Part of a small language model's weights: no biases in attention or MLP.
MLP neurons of a small language model. Each row is named by its layer, matrix (down: output weights) and neuron, and shows model dimensions 144-239. Each number is 200 + 40 x the weight over its row's rms, rounded and kept within 0 to 999. A neuron's up and down rows have the sign that makes its largest values positive.
A block is one neuron, or neurons of one layer that tend to fire together. Before each block is what it responds to, as a language model described it from the Wikipedia text at the highest values.

Description: Birth-year digits in biographies
L11.down265,198,235,144,171,195,215,149,227,183,213,177,178,235,198,159,253,142,229,173,207,172,196,127,190,252,145,202,218,251,218,248,191,206,147,258,188,240,139,193,175,193,187,219,230,236,169,185,221,185,197,275,252,193,201,203,164,222,229,159,181,255,227,218,173,170,225,227,203,142,167,241,266,214,296,189,202,157,234,178,209,275,138,201,182,226,206,178,238,270,183,225,221,235,221,180,162

Description: Year digits in dates
L10.down5,149,214,253,164,129,264,206,194,228,171,179,191,189,221,203,263,174,230,183,190,125,137,226,291,188,167,206,170,209,253,160,166,206,180,223,216,174,258,208,177,182,183,222,173,178,157,146,143,136,170,197,226,177,178,197,193,203,228,166,164,244,147,245,256,179,203,234,194,131,191,273,217,220,218,139,186,162,122,147,176,172,259,122,193,247,196,270,152,242,117,155,216,178,212,227,185
L10.down70,188,269,171,214,201,165,173,250,167,170,161,211,182,178,222,199,219,224,225,227,252,245,228,208,218,202,140,139,171,203,203,193,159,182,224,182,184,110,172,250,195,228,210,178,180,154,241,244,186,172,188,176,196,267,185,217,207,184,210,217,213,265,170,262,196,263,212,242,170,155,150,167,139,188,126,211,126,235,173,140,181,227,241,122,199,183,261,223,149,184,218,282,220,216,207,209
L10.down240,139,186,192,213,200,234,171,239,233,273,133,219,196,158,202,216,247,202,137,233,215,277,224,238,248,223,128,148,153,237,205,159,254,165,148,183,162,164,238,172,172,186,236,216,172,198,218,199,180,231,266,206,150,185,174,205,202,269,207,169,176,213,174,243,206,157,155,190,253,193,239,212,202,194,165,162,166,196,171,195,175,224,186,214,213,187,246,263,221,285,239,281,211,214,176,172
L10.down268,145,195,192,153,136,175,185,233,212,245,117,275,280,246,241,155,182,159,212,176,162,211,153,148,217,226,190,225,234,141,143,225,195,209,188,191,188,225,143,219,180,205,217,196,219,209,180,164,203,208,230,178,215,238,215,148,216,159,233,238,157,162,216,261,195,214,212,196,243,167,193,177,168,219,115,181,284,198,191,177,159,111,225,193,170,159,275,226,215,208,218,133,147,222,199,245
L10.down326,250,166,227,257,231,219,280,173,260,144,198,219,259,227,251,155,190,180,204,148,150,226,222,171,188,256,285,192,214,155,224,145,228,132,187,250,188,245,211,144,226,178,247,171,176,195,155,258,185,252,223,221,265,140,231,259,171,265,197,154,163,232,227,224,181,164,206,218,210,239,208,138,156,216,243,192,215,261,210,242,206,205,117,199,167,245,202,192,216,196,177,168,225,157,163,169
L10.down335,200,212,211,155,257,265,229,216,239,259,191,110,193,229,226,234,201,206,168,228,273,192,195,172,259,195,150,186,123,196,209,142,214,221,141,186,143,127,176,184,235,187,216,154,132,239,155,283,112,226,207,247,192,193,217,151,213,205,229,168,155,211,133,155,153,208,183,153,159,209,199,232,218,192,160,195,270,214,159,147,233,229,183,272,238,172,249,243,188,228,244,189,298,193,238,191
L10.down336,163,221,176,267,84,148,151,155,171,221,205,202,215,210,151,279,193,178,159,246,128,170,184,119,198,264,223,166,128,161,245,160,179,184,163,185,177,183,168,223,201,119,203,200,225,198,190,157,219,189,185,180,216,222,204,233,275,230,152,151,250,185,232,194,256,160,198,201,231,180,296,185,195,212,230,227,98,135,221,195,177,192,199,245,218,225,151,194,173,143,112,252,186,225,165,207
L10.down368,257,222,236,229,291,194,211,198,198,141,193,170,193,160,198,182,219,181,228,173,195,198,176,197,226,206,210,132,195,233,250,218,261,224,179,211,167,232,159,180,189,210,286,201,263,183,204,118,174,141,224,245,171,160,198,145,164,191,178,208,214,246,187,198,184,267,155,287,299,167,245,165,208,207,273,233,237,147,192,195,237,237,194,137,228,84,182,162,140,167,174,163,166,282,185,267
L10.down376,275,130,216,145,123,240,250,215,144,182,169,259,201,269,314,200,174,182,198,231,173,252,152,255,139,235,267,198,279,189,221,165,178,203,193,196,141,155,218,143,201,181,193,119,117,225,229,240,262,223,140,210,204,221,240,163,184,194,206,258,138,223,211,160,191,206,198,179,163,219,220,217,218,180,207,170,142,150,293,254,210,209,206,154,220,189,212,161,195,210,191,225,125,148,214,257
L10.down597,167,125,223,159,305,209,195,168,188,147,264,167,216,217,208,171,208,143,233,195,266,259,216,168,183,211,210,228,210,225,176,147,201,199,278,243,189,240,186,232,168,167,173,184,136,216,223,240,268,218,211,142,162,110,203,237,121,218,239,162,184,272,175,235,241,224,101,159,247,130,167,218,213,225,206,217,177,159,218,195,198,197,161,219,198,203,110,245,180,240,166,118,109,216,206,209
L10.down665,222,181,173,148,210,194,232,112,213,172,305,169,189,193,250,197,180,127,119,173,267,296,178,173,241,167,241,190,201,155,170,284,216,191,143,194,226,227,114,140,282,221,179,190,185,291,141,137,189,163,221,132,166,170,215,240,148,156,158,276,209,183,191,220,219,233,202,198,258,174,226,166,186,210,245,224,159,182,170,209,215,234,204,184,207,196,226,190,210,87,167,183,208,220,254,263
L10.down668,182,102,205,201,195,228,209,173,251,236,154,207,187,181,220,215,150,209,107,161,174,247,224,190,202,135,199,179,168,172,212,200,228,188,204,200,184,120,232,174,280,176,168,207,237,171,150,229,111,153,222,110,240,217,212,174,177,162,229,228,215,204,208,241,181,256,266,197,254,253,214,144,172,243,238,187,214,252,178,217,201,187,150,180,273,187,262,131,171,260,236,250,190,258,193,157
L10.down725,166,220,143,159,195,255,294,193,244,218,240,197,234,211,160,232,248,165,162,270,197,182,184,151,177,219,232,238,241,151,214,144,187,155,242,142,206,277,239,182,146,190,182,187,257,260,268,225,147,219,229,173,209,211,209,232,191,208,155,233,200,218,163,143,195,225,261,181,177,235,268,182,238,211,188,265,225,136,237,207,124,181,234,190,213,234,211,227,205,211,116,163,248,195,181,232
L10.down749,252,233,189,218,244,241,225,252,211,213,249,180,285,188,177,153,226,227,177,244,244,233,210,185,199,238,245,277,147,128,107,193,286,175,176,174,250,195,214,203,144,136,133,207,143,177,224,220,272,143,248,203,184,169,193,174,221,196,149,173,172,223,143,183,189,266,185,141,170,197,161,178,215,195,180,190,142,230,224,249,193,218,229,184,251,170,213,92,245,179,235,272,227,171,249,188
L10.down804,182,220,258,182,158,214,170,159,183,278,177,221,248,232,199,238,203,229,113,177,176,160,280,192,156,177,224,232,210,213,237,193,263,205,130,193,231,212,159,197,154,207,229,192,156,208,262,143,242,283,191,229,139,239,168,169,167,207,203,222,277,240,159,98,181,299,207,125,159,158,169,195,215,182,202,168,198,203,184,207,209,285,167,312,179,173,226,180,157,193,202,145,198,183,263,219
L10.down1008,212,241,206,181,206,244,268,210,129,212,212,146,222,162,195,313,214,183,172,202,166,175,201,223,149,210,221,210,160,221,179,206,151,226,185,245,149,187,180,214,207,228,263,199,154,242,130,184,214,166,210,151,172,212,210,169,247,214,157,179,163,175,257,246,198,236,144,231,264,211,159,206,185,179,240,210,157,207,240,175,191,218,225,204,135,301,262,206,28,200,144,137,143,165,178,160

Description: Clause-opening subject pronouns
L5.down194,242,184,208,202,229,242,182,145,224,278,168,160,110,276,136,238,200,152,200,156,199,208,208,180,285,214,108,208,190,190,192,251,187,183,207,223,234,197,260,151,226,264,207,214,238,200,276,164,189,225,242,212,234,174,189,109,163,159,185,241,211,172,242,177,212,155,240,226,202,204,182,228,155,175,194,192,306,253,189,233,209,236,211,203,142,151,196,222,193,179,202,122,216,182,234,201
L5.down357,179,174,211,180,193,234,231,177,148,176,238,143,167,236,148,264,129,229,245,170,240,168,232,263,186,152,197,197,312,175,230,216,142,212,155,188,167,169,152,177,256,176,260,231,185,171,231,193,207,140,284,145,219,193,213,187,206,196,211,190,240,169,174,194,187,216,203,201,221,261,287,238,247,203,185,155,193,145,321,191,254,202,181,189,155,218,186,212,227,192,229,223,227,230,156,191
L5.down450,223,196,196,206,195,187,191,125,211,181,198,233,216,217,259,213,225,188,201,152,278,228,235,229,226,256,258,180,177,217,252,231,169,171,145,290,206,220,213,146,194,199,151,168,181,171,206,207,135,250,163,131,268,201,197,183,229,164,217,266,207,159,149,224,218,259,216,205,159,174,282,218,123,173,265,163,173,222,193,148,188,240,208,215,248,173,165,231,180,250,233,193,185,189,192,241
L5.down955,119,180,212,232,179,276,195,283,268,141,174,203,240,177,244,203,231,183,265,242,134,159,203,212,179,150,203,227,164,212,233,166,281,177,231,152,267,251,284,109,71,269,177,214,229,253,250,223,162,240,194,179,229,156,227,182,192,217,177,176,207,167,192,208,158,207,113,215,232,273,148,195,213,263,171,235,153,189,178,226,148,172,238,140,147,258,265,189,194,158,143,167,171,205,243,212

Description: Reporting-verb inflections
L11.down778,205,154,206,254,192,146,176,182,163,205,169,211,192,243,175,180,196,231,264,238,259,233,210,238,198,173,161,135,195,193,183,231,226,219,269,233,246,171,127,195,193,264,231,149,211,178,134,250,184,206,243,202,106,177,171,228,156,118,192,274,235,266,172,256,204,163,182,176,251,152,237,133,228,169,203,160,252,244,218,188,218,200,186,143,234,181,154,212,227,229,205,160,203,204,170,241

Description: Reporting-verb inflections
L10.down0,83,203,238,158,233,138,198,244,261,239,184,203,220,170,215,210,230,283,197,216,198,198,212,176,158,186,174,236,256,126,191,177,195,256,187,169,222,217,188,227,189,215,219,220,302,150,202,245,196,160,169,225,136,174,244,246,112,218,175,194,261,211,191,229,249,183,211,234,242,157,154,236,140,189,211,194,258,182,299,247,192,228,179,207,179,157,260,161,155,217,187,173,207,228,275,146
L10.down52,184,139,195,232,203,178,200,257,220,188,237,163,192,168,258,206,166,234,142,188,172,184,182,243,326,135,233,253,235,185,233,231,216,295,161,141,152,166,242,214,179,183,174,180,158,227,191,217,215,274,154,239,174,248,170,194,238,191,238,178,232,112,222,316,189,259,214,182,189,162,132,219,168,211,211,202,306,195,122,154,292,178,161,203,189,186,213,216,211,161,190,233,127,171,169,126
L10.down108,241,133,191,199,188,225,236,187,211,236,303,160,190,216,189,223,248,202,185,146,162,255,191,229,273,159,211,225,251,187,209,214,269,146,234,157,168,139,218,212,268,216,162,268,178,116,144,142,260,230,215,205,269,289,207,196,152,243,280,241,146,268,181,194,228,133,208,144,188,226,230,189,255,233,163,171,238,132,245,175,231,140,161,284,149,240,138,245,163,193,235,211,255,201,227,178
L10.down157,184,260,163,177,175,183,137,222,179,190,189,225,205,263,192,194,176,189,218,260,151,199,159,188,245,265,205,160,124,179,244,189,253,169,249,227,199,174,230,163,216,289,203,216,260,98,192,256,185,224,170,157,257,188,98,166,170,246,161,159,183,171,246,248,255,143,225,102,173,183,253,153,152,186,181,187,226,193,182,242,163,174,208,209,246,219,183,261,215,214,236,202,276,194,187,278
L10.down394,244,193,183,136,180,232,232,157,130,185,227,123,180,239,195,170,253,188,224,198,259,162,187,219,223,280,223,159,228,177,153,167,183,246,179,289,176,224,250,224,137,207,210,199,147,208,146,264,246,190,208,183,140,185,138,174,224,150,237,161,122,241,198,202,202,211,226,280,265,180,165,216,196,98,249,222,217,219,161,189,174,173,195,182,251,237,212,201,208,146,196,197,173,260,281,170
L10.down463,260,232,210,93,151,169,229,195,176,209,236,261,185,193,228,180,166,198,199,202,166,215,208,254,266,199,166,208,244,195,246,256,193,201,200,195,260,151,184,180,160,225,227,170,191,200,225,154,208,263,197,219,215,249,218,237,175,113,206,242,151,281,143,216,168,199,241,105,146,161,235,160,198,215,207,208,177,77,211,252,262,183,237,287,258,205,266,174,173,234,263,213,191,203,206,175
L10.down493,183,192,252,127,190,218,195,179,208,198,221,146,235,185,315,188,180,234,261,192,188,232,215,217,212,156,185,207,203,206,260,284,169,192,214,214,207,215,168,210,231,180,252,187,190,183,212,221,144,177,253,236,236,176,258,231,225,189,198,237,165,202,193,182,202,192,261,234,159,195,138,194,223,212,237,210,151,198,179,204,265,200,261,142,247,196,154,167,201,191,154,219,202,78,201,190
L10.down627,220,194,250,212,181,239,204,362,212,203,195,229,164,208,239,156,181,224,174,176,201,184,202,234,214,191,225,273,168,189,166,176,216,122,221,204,141,207,142,195,226,260,211,146,182,274,119,194,225,200,180,229,200,248,157,232,204,179,256,179,210,171,133,251,255,208,267,217,135,146,221,264,187,136,186,187,262,226,213,227,272,267,190,222,131,263,178,208,208,225,240,172,236,230,188,213
L10.down645,201,198,214,272,253,151,204,186,266,200,205,159,194,173,242,177,135,231,250,219,158,194,197,248,237,135,194,204,221,238,190,183,188,198,215,175,201,199,213,182,166,216,241,215,257,264,205,237,132,313,210,135,243,196,162,210,151,153,167,174,192,218,130,260,168,207,128,197,192,158,168,190,219,229,185,167,127,203,130,239,154,187,157,259,261,210,108,306,232,160,251,206,198,212,241,198
L10.down646,247,219,208,198,181,169,276,233,263,192,209,166,235,196,264,177,183,182,174,97,166,186,208,219,217,186,236,262,164,210,196,210,197,234,252,248,258,220,225,224,193,183,216,182,229,192,182,211,190,194,192,167,209,241,143,194,227,219,186,205,179,220,268,254,157,199,174,158,149,222,228,273,172,197,213,192,161,201,189,235,221,143,202,204,208,218,176,180,163,268,147,149,187,237,209,207
L10.down669,223,279,164,215,179,146,296,157,226,227,208,270,231,272,185,207,128,231,176,195,257,235,178,220,222,251,222,190,263,225,260,299,174,212,224,88,263,157,244,249,298,211,184,199,191,307,217,170,187,278,188,127,171,148,224,170,148,239,197,285,247,142,163,169,211,173,261,227,234,189,176,186,185,132,169,230,117,145,200,178,258,230,147,201,200,212,139,217,199,163,182,93,119,166,204,171
L10.down700,216,173,217,223,172,188,189,198,237,267,215,177,173,203,178,109,213,254,208,255,190,165,174,219,198,262,131,278,250,167,207,149,199,225,220,174,297,176,226,188,157,195,175,191,199,158,229,171,175,192,174,236,267,174,217,177,113,210,216,193,229,242,215,308,172,251,189,195,202,183,276,215,157,142,167,272,182,172,143,187,95,235,233,207,200,146,222,210,160,199,220,248,179,120,151,262
L10.down701,156,165,207,153,234,184,221,200,228,225,197,178,213,221,145,226,130,94,191,194,186,201,186,176,212,175,216,184,187,170,200,181,185,236,191,224,257,198,137,172,221,209,232,205,206,249,260,245,225,177,174,232,195,246,216,140,165,160,247,208,136,240,211,183,226,239,229,227,209,263,180,270,224,215,171,76,192,228,226,207,132,230,285,254,231,233,180,208,112,226,140,181,194,191,218,216
L10.down868,243,226,195,154,217,253,188,116,233,161,178,125,211,167,192,192,182,240,186,230,260,179,186,198,196,224,218,202,235,187,151,260,183,145,202,226,244,200,150,261,220,229,208,278,177,292,220,157,170,232,243,231,207,218,239,228,180,264,200,226,227,290,219,250,180,205,167,208,137,129,197,199,228,159,118,162,172,139,179,216,207,144,126,162,148,132,210,212,163,178,227,172,176,161,224,237
L10.down937,122,197,110,227,175,236,186,152,242,148,219,203,251,104,206,273,236,260,182,246,281,274,230,198,220,158,188,133,188,284,202,206,168,220,257,177,224,178,222,170,188,204,192,233,189,201,228,207,216,244,233,251,228,187,254,231,194,174,238,191,280,200,219,223,177,194,207,145,244,193,266,165,170,176,231,217,221,169,201,223,224,158,192,192,223,240,241,220,230,79,218,197,181,171,163,201
L10.down977,197,280,182,214,180,289,126,230,144,167,196,181,216,194,202,243,240,153,145,204,194,176,166,187,209,295,188,244,208,146,179,193,245,240,187,114,152,210,253,238,191,183,204,166,211,161,176,145,261,183,197,190,194,255,186,198,161,121,173,255,112,211,163,214,210,248,157,196,239,204,293,150,201,202,256,227,216,202,182,145,212,270,263,201,262,168,185,180,243,207,217,219,205,209,244,248

Description: Lone space before a content word
L11.down735,186,151,172,216,199,187,236,203,237,179,217,212,148,180,218,230,231,184,135,182,216,188,170,204,183,175,198,220,215,185,236,200,222,230,237,197,179,253,186,206,170,221,144,224,182,205,174,201,182,232,177,157,116,135,0,225,181,210,287,223,237,187,214,150,208,205,187,208,253,223,220,238,255,251,164,243,190,188,205,217,191,142,175,186,186,251,169,175,163,212,204,160,263,214,150,176

Description: Auxiliary after subject
L5.down313,221,282,179,149,241,245,149,174,212,207,255,196,213,205,185,220,274,251,144,201,158,222,185,283,77,263,297,225,260,171,164,235,228,144,224,207,151,227,219,199,193,191,263,183,213,221,122,144,183,152,242,232,214,196,250,256,241,164,162,192,220,215,156,235,230,267,232,209,236,210,193,242,191,204,241,189,203,137,211,182,167,174,222,187,211,230,192,131,159,215,226,234,251,219,227,224
L5.down764,181,239,234,201,208,228,279,115,216,168,256,166,158,160,257,233,225,192,143,267,248,223,159,242,279,146,190,188,231,190,167,208,273,219,250,188,233,248,129,201,185,215,262,191,146,186,229,230,234,247,168,242,227,145,256,219,269,167,236,194,156,175,213,285,161,207,159,253,204,172,188,277,216,202,229,198,155,243,267,182,200,201,224,155,228,143,154,174,218,232,159,248,162,168,176,224
L5.down923,202,207,249,197,220,243,240,200,267,227,190,273,198,196,223,215,191,227,248,202,192,244,253,190,269,180,216,255,192,140,214,175,164,130,236,249,252,201,148,182,259,180,212,218,203,179,198,214,144,232,193,209,227,192,140,200,196,208,254,164,192,216,225,240,218,211,253,130,181,207,162,202,245,212,136,135,199,196,134,222,228,203,246,174,190,167,227,259,236,166,162,189,182,186,166,206
L5.down966,182,193,230,177,143,113,209,204,215,202,200,267,175,194,209,254,170,190,222,146,213,122,185,211,171,221,185,231,174,205,235,207,227,175,143,286,190,253,244,205,175,251,244,184,159,251,213,226,213,236,244,258,199,205,206,180,185,215,248,192,166,178,205,196,244,186,182,164,231,189,304,254,181,189,192,237,191,235,233,233,182,195,167,221,172,223,184,243,181,168,184,299,145,172,189,221

Description: Year digits in dates
L5.down167,209,203,213,214,250,246,176,132,211,216,200,225,219,157,201,251,229,110,196,228,183,239,170,240,201,61,179,227,255,218,235,136,227,235,219,176,198,209,236,153,256,157,154,149,149,254,207,215,202,145,169,175,204,147,68,207,217,132,232,171,191,236,207,242,281,192,186,233,235,257,245,233,203,158,209,294,258,189,256,178,187,189,212,254,240,192,208,160,202,215,226,214,196,201,193,249
L5.down233,163,159,271,280,183,134,208,237,228,184,207,297,218,163,249,269,170,195,223,152,217,284,202,155,205,208,261,157,139,171,204,235,279,204,164,236,239,187,174,203,223,141,223,122,203,240,185,196,205,178,129,222,151,218,193,220,197,192,193,230,190,197,305,281,149,219,181,241,210,223,193,166,229,283,145,243,259,207,220,154,159,147,217,159,255,189,176,168,177,168,138,246,162,174,244,207
L5.down492,225,203,177,177,211,209,242,175,204,195,189,181,203,249,202,176,192,110,272,222,259,183,222,226,101,167,190,257,199,223,217,193,231,243,162,193,242,194,247,172,204,170,159,203,159,225,178,227,118,178,191,222,170,159,220,280,179,175,228,193,155,191,238,340,218,200,205,268,178,211,224,189,246,165,237,241,168,181,195,173,182,184,148,165,229,141,195,183,235,233,177,251,207,169,204,274
L5.down524,174,167,177,214,219,235,165,149,181,206,141,202,265,235,262,225,200,184,136,247,205,241,218,260,215,173,225,199,172,212,252,210,182,143,178,132,181,230,174,299,229,229,201,232,155,205,135,241,164,215,209,172,186,225,182,153,133,182,151,227,220,215,171,246,218,214,206,219,211,219,217,212,223,212,173,236,221,310,173,134,130,154,190,184,232,279,199,146,185,230,245,191,227,170,213,206

Description: Verb slot after subject/auxiliary
L10.down149,176,182,209,213,262,149,121,208,210,116,73,136,181,206,227,215,196,132,169,182,150,206,241,214,243,227,142,154,169,291,284,216,243,270,217,311,207,134,220,224,188,206,163,302,223,220,179,189,221,192,252,216,145,126,143,174,235,168,195,241,216,341,163,281,181,293,181,242,201,275,286,215,198,265,188,178,134,183,236,171,170,164,223,201,205,265,202,168,227,165,206,240,135,225,206,260
L10.down154,201,184,171,190,172,190,177,170,199,184,265,188,208,215,144,224,228,250,155,223,213,177,172,218,173,133,186,169,158,195,214,175,136,213,228,209,218,231,164,209,181,164,155,120,237,143,214,193,173,259,206,210,195,161,19,178,230,181,197,214,204,256,259,217,102,246,167,197,225,169,207,186,148,203,117,239,152,162,198,275,239,186,232,154,213,235,142,243,157,240,203,237,149,201,143,302
L10.down168,251,233,139,146,85,149,145,263,137,240,239,237,262,227,203,230,209,140,243,239,178,199,135,167,191,227,148,173,147,193,203,184,220,275,213,205,206,136,210,193,286,263,210,233,106,195,252,208,118,201,214,187,168,183,187,263,172,219,175,183,312,273,198,233,245,147,212,217,160,159,193,141,225,255,168,230,276,214,229,146,172,236,189,162,232,232,178,176,174,176,217,229,200,254,196,242
L10.down255,242,198,240,165,242,108,158,217,222,185,202,225,182,221,169,139,150,182,189,150,179,226,224,227,156,210,178,165,214,93,256,203,224,235,193,210,179,230,158,167,205,120,254,295,188,239,198,180,238,176,195,196,165,199,223,257,172,257,183,196,122,174,197,230,159,185,170,175,173,145,167,130,239,228,164,195,212,170,234,85,212,186,234,147,172,124,262,240,234,239,220,156,166,214,213,159
L10.down307,205,219,232,211,214,280,219,274,223,193,187,215,152,143,203,261,236,99,192,226,152,198,182,170,142,169,180,163,194,244,207,197,174,165,196,200,182,217,123,114,228,199,170,228,220,234,223,126,208,120,230,198,234,136,206,196,180,277,171,149,233,205,131,198,219,181,221,225,215,195,186,200,235,231,246,187,223,162,191,158,166,178,151,159,176,210,240,215,177,150,177,178,177,152,184,191
L10.down389,199,191,196,203,221,150,214,155,175,162,188,234,201,230,276,204,267,90,189,221,158,243,170,179,169,206,244,157,145,113,257,175,221,193,299,176,175,269,224,177,237,224,267,146,211,121,226,234,155,109,218,229,127,123,184,192,164,191,230,195,191,178,192,165,195,223,212,180,296,203,135,241,229,222,245,233,260,145,194,137,118,165,213,198,199,212,243,178,207,112,233,202,203,197,260,199
L10.down556,257,176,153,196,197,186,158,167,170,211,255,268,211,253,158,254,175,248,270,211,222,135,165,266,266,198,220,263,181,169,220,178,248,156,110,195,214,140,170,150,149,191,202,150,209,179,257,205,163,221,244,228,149,176,37,221,147,196,174,194,216,93,192,173,197,170,203,146,209,169,233,205,218,177,126,225,219,174,171,233,199,182,243,153,227,199,157,157,154,235,184,157,220,162,222,231
L10.down610,161,171,148,223,158,186,164,250,211,249,173,142,225,155,247,229,196,143,217,233,158,183,202,226,182,188,171,221,249,209,163,189,178,204,192,209,137,223,191,264,181,204,129,210,178,191,149,240,227,154,153,184,124,170,223,208,233,198,219,261,219,199,195,201,156,166,177,229,206,188,220,148,135,236,120,210,207,223,210,186,249,248,207,206,154,126,216,145,154,181,246,194,248,189,211,186
L10.down641,239,150,133,141,168,270,270,200,153,162,167,286,168,157,134,230,217,214,154,263,199,186,208,208,194,201,155,180,214,172,266,187,223,190,184,209,161,199,177,207,217,220,183,286,189,252,226,259,183,189,172,190,242,260,218,187,217,192,140,131,151,204,231,269,195,194,170,206,194,233,251,123,258,223,173,236,168,121,283,222,211,173,184,177,251,217,192,255,184,107,179,169,203,159,194,208
L10.down720,163,189,181,221,242,229,200,141,269,193,140,189,198,259,194,149,202,152,236,177,234,102,166,189,136,176,145,227,189,173,228,130,102,225,143,192,233,168,149,181,255,186,280,263,216,162,201,141,209,204,157,198,267,290,218,163,85,182,172,248,179,196,192,238,215,215,167,166,209,179,199,317,290,252,231,168,227,178,153,203,167,198,222,203,166,192,197,228,176,159,194,255,142,240,227,208
L10.down781,202,227,214,173,290,300,148,207,166,189,146,223,168,188,179,220,272,216,283,220,234,247,215,159,99,163,223,144,207,205,221,189,191,228,179,222,178,164,223,270,235,182,226,279,188,211,215,217,199,182,216,217,272,112,162,204,209,231,149,152,232,131,227,162,196,196,134,232,184,255,208,239,156,216,285,129,176,214,134,149,267,234,184,187,233,198,231,120,265,196,152,294,206,183,105,227
L10.down788,239,140,233,208,202,251,156,215,172,252,184,224,271,154,130,194,174,225,204,169,128,121,216,211,167,263,252,186,175,111,203,199,192,162,211,235,254,203,253,201,225,165,192,172,173,179,242,219,187,201,186,172,163,174,282,193,259,202,300,239,216,252,240,260,250,195,254,197,177,277,177,205,178,191,242,174,250,172,225,196,156,152,247,96,184,226,142,178,229,173,223,188,178,257,195,174
L10.down893,208,271,207,257,235,207,244,208,224,214,213,246,196,253,210,180,189,197,183,225,214,154,158,200,191,157,210,156,185,205,175,72,237,202,180,261,253,255,221,97,194,169,199,227,196,209,213,220,165,198,206,250,216,147,176,301,201,165,166,218,226,162,249,247,223,194,166,184,204,129,209,210,158,175,210,86,164,174,194,163,180,151,227,208,206,255,251,209,179,225,253,253,99,210,182,182
L10.down915,225,237,229,224,92,254,289,195,205,143,122,216,172,216,168,181,174,179,185,268,209,254,180,179,237,208,213,165,171,113,196,201,115,237,204,149,199,242,226,169,161,151,194,266,239,229,188,258,261,177,226,186,229,251,128,166,106,235,249,207,193,216,237,267,251,176,231,167,247,251,203,200,163,250,151,183,130,189,192,259,181,155,261,206,156,240,189,234,133,160,234,196,160,178,174,138
L10.down986,236,174,211,242,165,273,169,161,133,155,188,287,203,204,191,191,173,221,193,215,230,210,211,127,204,226,204,196,207,251,249,205,231,204,204,218,164,213,170,251,205,166,224,171,261,139,197,168,235,210,206,232,215,113,115,185,200,239,170,222,204,219,130,212,228,251,197,227,188,166,269,154,204,200,221,140,111,210,180,187,300,192,236,249,219,255,176,116,157,194,142,177,70,238,148,220
L10.down992,220,159,222,237,195,212,205,187,215,226,147,177,177,299,201,191,266,192,209,265,153,296,175,166,171,246,153,191,218,214,182,168,205,287,174,196,194,266,305,126,199,197,219,260,237,252,172,198,211,186,246,215,168,158,156,107,178,221,157,232,212,182,258,133,316,172,237,230,252,140,249,225,189,183,277,139,188,168,213,167,197,142,262,157,206,224,241,196,218,172,247,193,117,169,225,217